python train.py --num_hidden_layers=10 --num_attention_heads=5 --head_dim=128 --vocab_size=8192 --hidden_act="gelu" --rope_fraction=0.25 --optimizer="muon_variant" --lr_head=0.00229 --max_grad_norm=1.0 --schedule="wsd" --batch_tokens=[32768, 65536, 131072] --max_seq_len=1024 --doc_mask=true --max_steps=8678
MLP neurons of a small language model. Each row is named by its layer, matrix (down: output weights) and neuron, and shows model dimensions 245-340. Each number is 128 + 24 x the weight over its row's rms, rounded and kept within 0 to 255. Numbers have three digits each.
A block is one neuron, or neurons of one layer that tend to fire together. After each block is what it responds to, as a language model described it from the Wikipedia text at the highest values.

L6.down311:130142097159113092113157124131131129112114141162151153097119111129158168174147122167117144108127094127151089145130120116080143105095111144146111145141142116156166142104103121106155129081079107137096110159179142138165107136144137105103161123166151114116114126090151094143082096125145132128
L6.down444:122131131131112124180113100127116096106144099123135107184113101109161171139159151134167139172157135134156155152110106108131180098133134094133125078153113115110132118143122107142102128139109122152120092097147117150144133132097157130139108166079165105112113144116113118185117168135132173142
L6.down681:194149103148160164121083130121167144141182136112119170117117160120068141153136088170129147126139158137134120131151120112104111128168132104095104120163125122134105150095139114105098133127168134174138089178102124128160155138149111116100105169118168163085100115121112139121107132130125134075
L6.down1191:155132102099168136152101124119145091124137146144143095160126157123162133113089117106132142105179149116119123105109140117141112136171102114160097126128155111162103130165123117088162111111186103121154152089125129135144135171137098092101122072157163129143103101118124088157157152066125105136
L6.down1236:128174119101133147129155124145116131126146163163101094156126138109155143149127108130156124120112143119167135114167173132137157128143123159143122139138165127174120161135147143128137099140108134160113145148143149164117101158088129136149123170140152132160152161078160128097123121137128160122
L6.down1998:138144173115147112102111153122121141121151119140146090168168135111172111101162088150107143169097127106125152094084126168136133122149179113104117135115114174126134092159161144139161134158113122097149148168106109114121121126144150132121138147147134101142137132148123129121147095133098154167
L6.down2374:116132150091136124123096123126116163146124109094136149137106113156179108194155145146124164109102098115123106079175169112147075153114125160123123185126139112181108087106126137194133101139106157149110101103146112136146122097166121155111161092125148124132134119153131123138142083134164096136
L6.down2398:177136161105137089144146091118121138135116108177110073134155110137107140094112180170156150115109133136130153115107098137159165085125161111159125146146112134145079160134121126131176107129108105101122115092127086150111153131156113106163127153108124117169121147120140110111140120117122102155
Responds to: Mid-word "s" in foreign names. Word-piece tokens, mostly "s" or an s-ending piece, inside non-English proper names and place names, e.g. Lec-s-mér, König-s-berg, Dük-s-fjorden.

L3.down100:079120155112127160110090169138143166149161136113117123126110108148108149114051173102104136145105113104151178132121147093123113157131103123100141089118130129148149183146102147130115131089166153173133109093142160126118094113131059135132115128171146093108122092163124167158135114123146124120
L3.down127:126135090118114179156117152124079119122083106152124158130103110130165097126159125110068165173124129132130130101137092172154128138154131114091141122101129113127156137081119163098138132129146156077105118092137140139111106175149102111103128095121146167177115146130107124106127115059148130135
L3.down377:127120163159141117107092116089095108114136151084113101121147109111101136117102115138131124155124122135112082108118125145138157099107119150103151097128152146113140130168101116130150110115075141120104107138134128122134119071133103185130123125167096131136099139131122126113171147119163138143
L3.down385:112120133086114131121148143144171126139100169130099118091187129134117114135119130090119135099133090130107112105132149123122134088101175123147133114130167179115091085170174127107081113127121142151118122157088137145090139104132125137071106110103136151150200093152151128141147126102155042124
L3.down562:114109117108120147132138097112134101131156195144158150127122141109128141067092101162124094179091101138119123106137106104129148110077090087101140089133149140104118124134140149148124073158157138114121121164121097146071124138131151107140087108141118154094184134138075172088151141144164134148
L3.down904:146145103096105143140100125158113115171075099138131095135144104130109144154147143114100152120124145138076138097074160117141101092103114120111096145164174088098161146141122147112148141145074124097075121152147128140130132098107120130110112130132162143116154168102115124127120150167166141140
L3.down1165:113145139122158146123140154136143162171082129177124073121151124137141134105127177182128136170139132098113105116156158140137094132164131104146133134185155115134143114111162076130111121136083109106159095083122104165116148089085156103070116113127125146101088141131145117131125182079152093098
L3.down1460:115059187135164105075120157149124144145135150133087115204130121110099150101121103091137170145077173113129116109118090105088132114117112104132143120144110157144117093133129136151107109115116180135082087072109118128133119110123091094123118093135141178134140130117137119144128148115157147149
Responds to: Preposition-led relative pronouns. Mainly whom, which or that right after a preposition (with whom, in which, during which); also word pieces following hyphens in names and compounds (Jong-sik, daughter-in-law).

L6.down248:094150129096149085147138148115123148131147109137181074124132126126147136106126129102093099155053139080112132081125115138126128110129138141128107105180136159148125163125098133118149120137119143125119162159128072112137102122126134122115125110083115135099109138097120129119131154110086162112
L6.down397:143109071105100083135134161118107111171121102157091152120148101118106103152128128107125114166124119140112101139134155121124094136106114131103135122185131157075146136143113101154141125142104115130143159092094170115097134103088142161096110118109167111153135136105129149145167133155129154139
L6.down750:106124125136123104131071116122124134139150126151119153129081088067129147153104127171140124149129141124152143114124128117085124154123144126084163129122153125171153124098096051148118111141101115136103107093102134102100103140104148110152123154091126150131124092148177125119123098114086104154
L6.down824:104127121124136099120192148126124128118132135145146090082174075157118124075086132093191150082115134110080128165160142103137081160133130134112103143110144112151149128162132144113119156126153156109125122152150104131139146112104117109090155136128089106093134126121178120143126147114147129126
L6.down1732:114171135122116112143136139093122123100082112126103116118124113120154114139128120142073095165123133093162153129097138101093104130104145145147114111134164155100111131141112098107112097134163100096153137127105096127154114103109143117116141096084115118136105118116173113153120091126166142115
L6.down2199:120108101120141134165132134107128124161113128127142109150102142130142141141127095162153115158154116147129119144142120146142127182125099118111110118129141149120121105139154151159115131130140127154155157124156167149091124088163112124107148107092098113165121112102102139117167099202115084140
L6.down2354:104138090139122119103092142114116124107102154124138090133113118133127145140132125077127148114128155134110132096111081137125154131138117109142150108121110133082096126129150139129150124124142117113156132113130130113107152153112153092109096115093158103142182145131154186140127137154115139124
L6.down2423:119154126142130120157134155071121168171162113114105095132077130125118123113155134148132114136123139157159151129150176118157144165124100157150138117141109150118142131120144114143151121116139098070125138112155143079113111153124110079102094098110083132116081131130125122124133131179144120121
Responds to: Determiner after "in". Fires on "the" or another determiner (his, its, their) right after "in", opening a time, place or group phrase, e.g. in the 1990s, in the season.

L2.down2281:136151095134148140170112162159143143166116139167138119094100101111182132089164130149135131186163139155104160119165131141145170120114143125109184120087095128145138143107121159094121132153141115118113108142181047146148125140172056132117154091145146107106119119136126154126162093137114127151
Responds to: Neither/both and word starts. Mainly "ither" completing "neither" at clause starts, plus both, none, others, and first fragments of capitalized words like Let(ters), Per(forming), She(et).

L2.down2431:136147156140130148128105111139131116143167130116150125126159119145108138156090117162101119096162119125119134116139110108090143146125105140160147149162141150093122098142133157146127143137105150101131139124122166136099128135133117128172130116163137090115145123093148113138156120114156098138
Responds to: Word-start fragments after punctuation. Early pieces of a word split into subword tokens, often right after a hyphen, quote mark or capital letter, like full-s(ized), time-s(eries), "gen(eration), N(akh)ichevan.

L3.down21:066084138094108082094147143153129109133145117122124100153107093125134117121117150156145108131142148143131145096109148141120154102111113120123135133111110111125150127170167131079108159103155122116154160173160123139167171159153129136098072185136131136135135098128081159133121127112152092133
L3.down124:114152095172109142159137155117098110149147132152140107155127089142119135143140112093159100150119148102147125102147128133128128124176110187170082110130124083137162112156110158131109112086114133127165144147137143118119127112132117124083109152162116121136124114145162115143166152102108130133
L3.down282:152168115173139111115117071116139125122174112166153145154084128132088114129161137137154136125123123098134154117106158115127074112146159119079055073123162146130138145115155103129149128107127147153159138158072144115088144092144153115175084091131111131139100112108144130119153132121141130137
L3.down855:122135116134127139111189141121088088119096138132102138120104124141135083129129111097110142134110119120137118123136148137139104140125133110115133137128162129120109098148116107145144090131109102141115092157154151099132112114134158127135179131091107162141092134154146133105148129158148138081
L3.down919:132124118117125138127105170184101126132109142137083142146119129106138135111111137142115096133164126136136103131115146106084118101137120157150119165161184114172132104132092094120109129128117148099163134153151107122159171127085150124133133101182128132121116103121182075152139133175147117133
L3.down2204:074154086087118152174169134123140100143167120130166117160125128153117096157135164145116172116144127120187112148118166119112130121147078146080122109092112098120122129151142133087151097116124104116131127096146129107136146124109077122098104141130109126121162124146173141115165102083118130090
L3.down2334:123155108103141135145130082058066130102175111121130113150119144124158141133134096130143160164119117147064116127144134161166124101094081106121141079125145107151145116125130126094139142139114106130156095116098125141124122139123133124136081102131121171109110115156165152149149188151121113114
L3.down2396:107151111156056106084113157160160125136119144154115165120112121130099111097103133113117112107083135133114118124150123097125150140146147125113150125140161118114161123125112117123102095169078086122147097124111095156095160110112113138116108109135161123150098151160106138146148123133153132134
Responds to: Determiners after "in"; neither. Mostly the determiner or pronoun right after "in" (in both, in that, in which, in the, in a), plus the "-ither" piece of split "neither".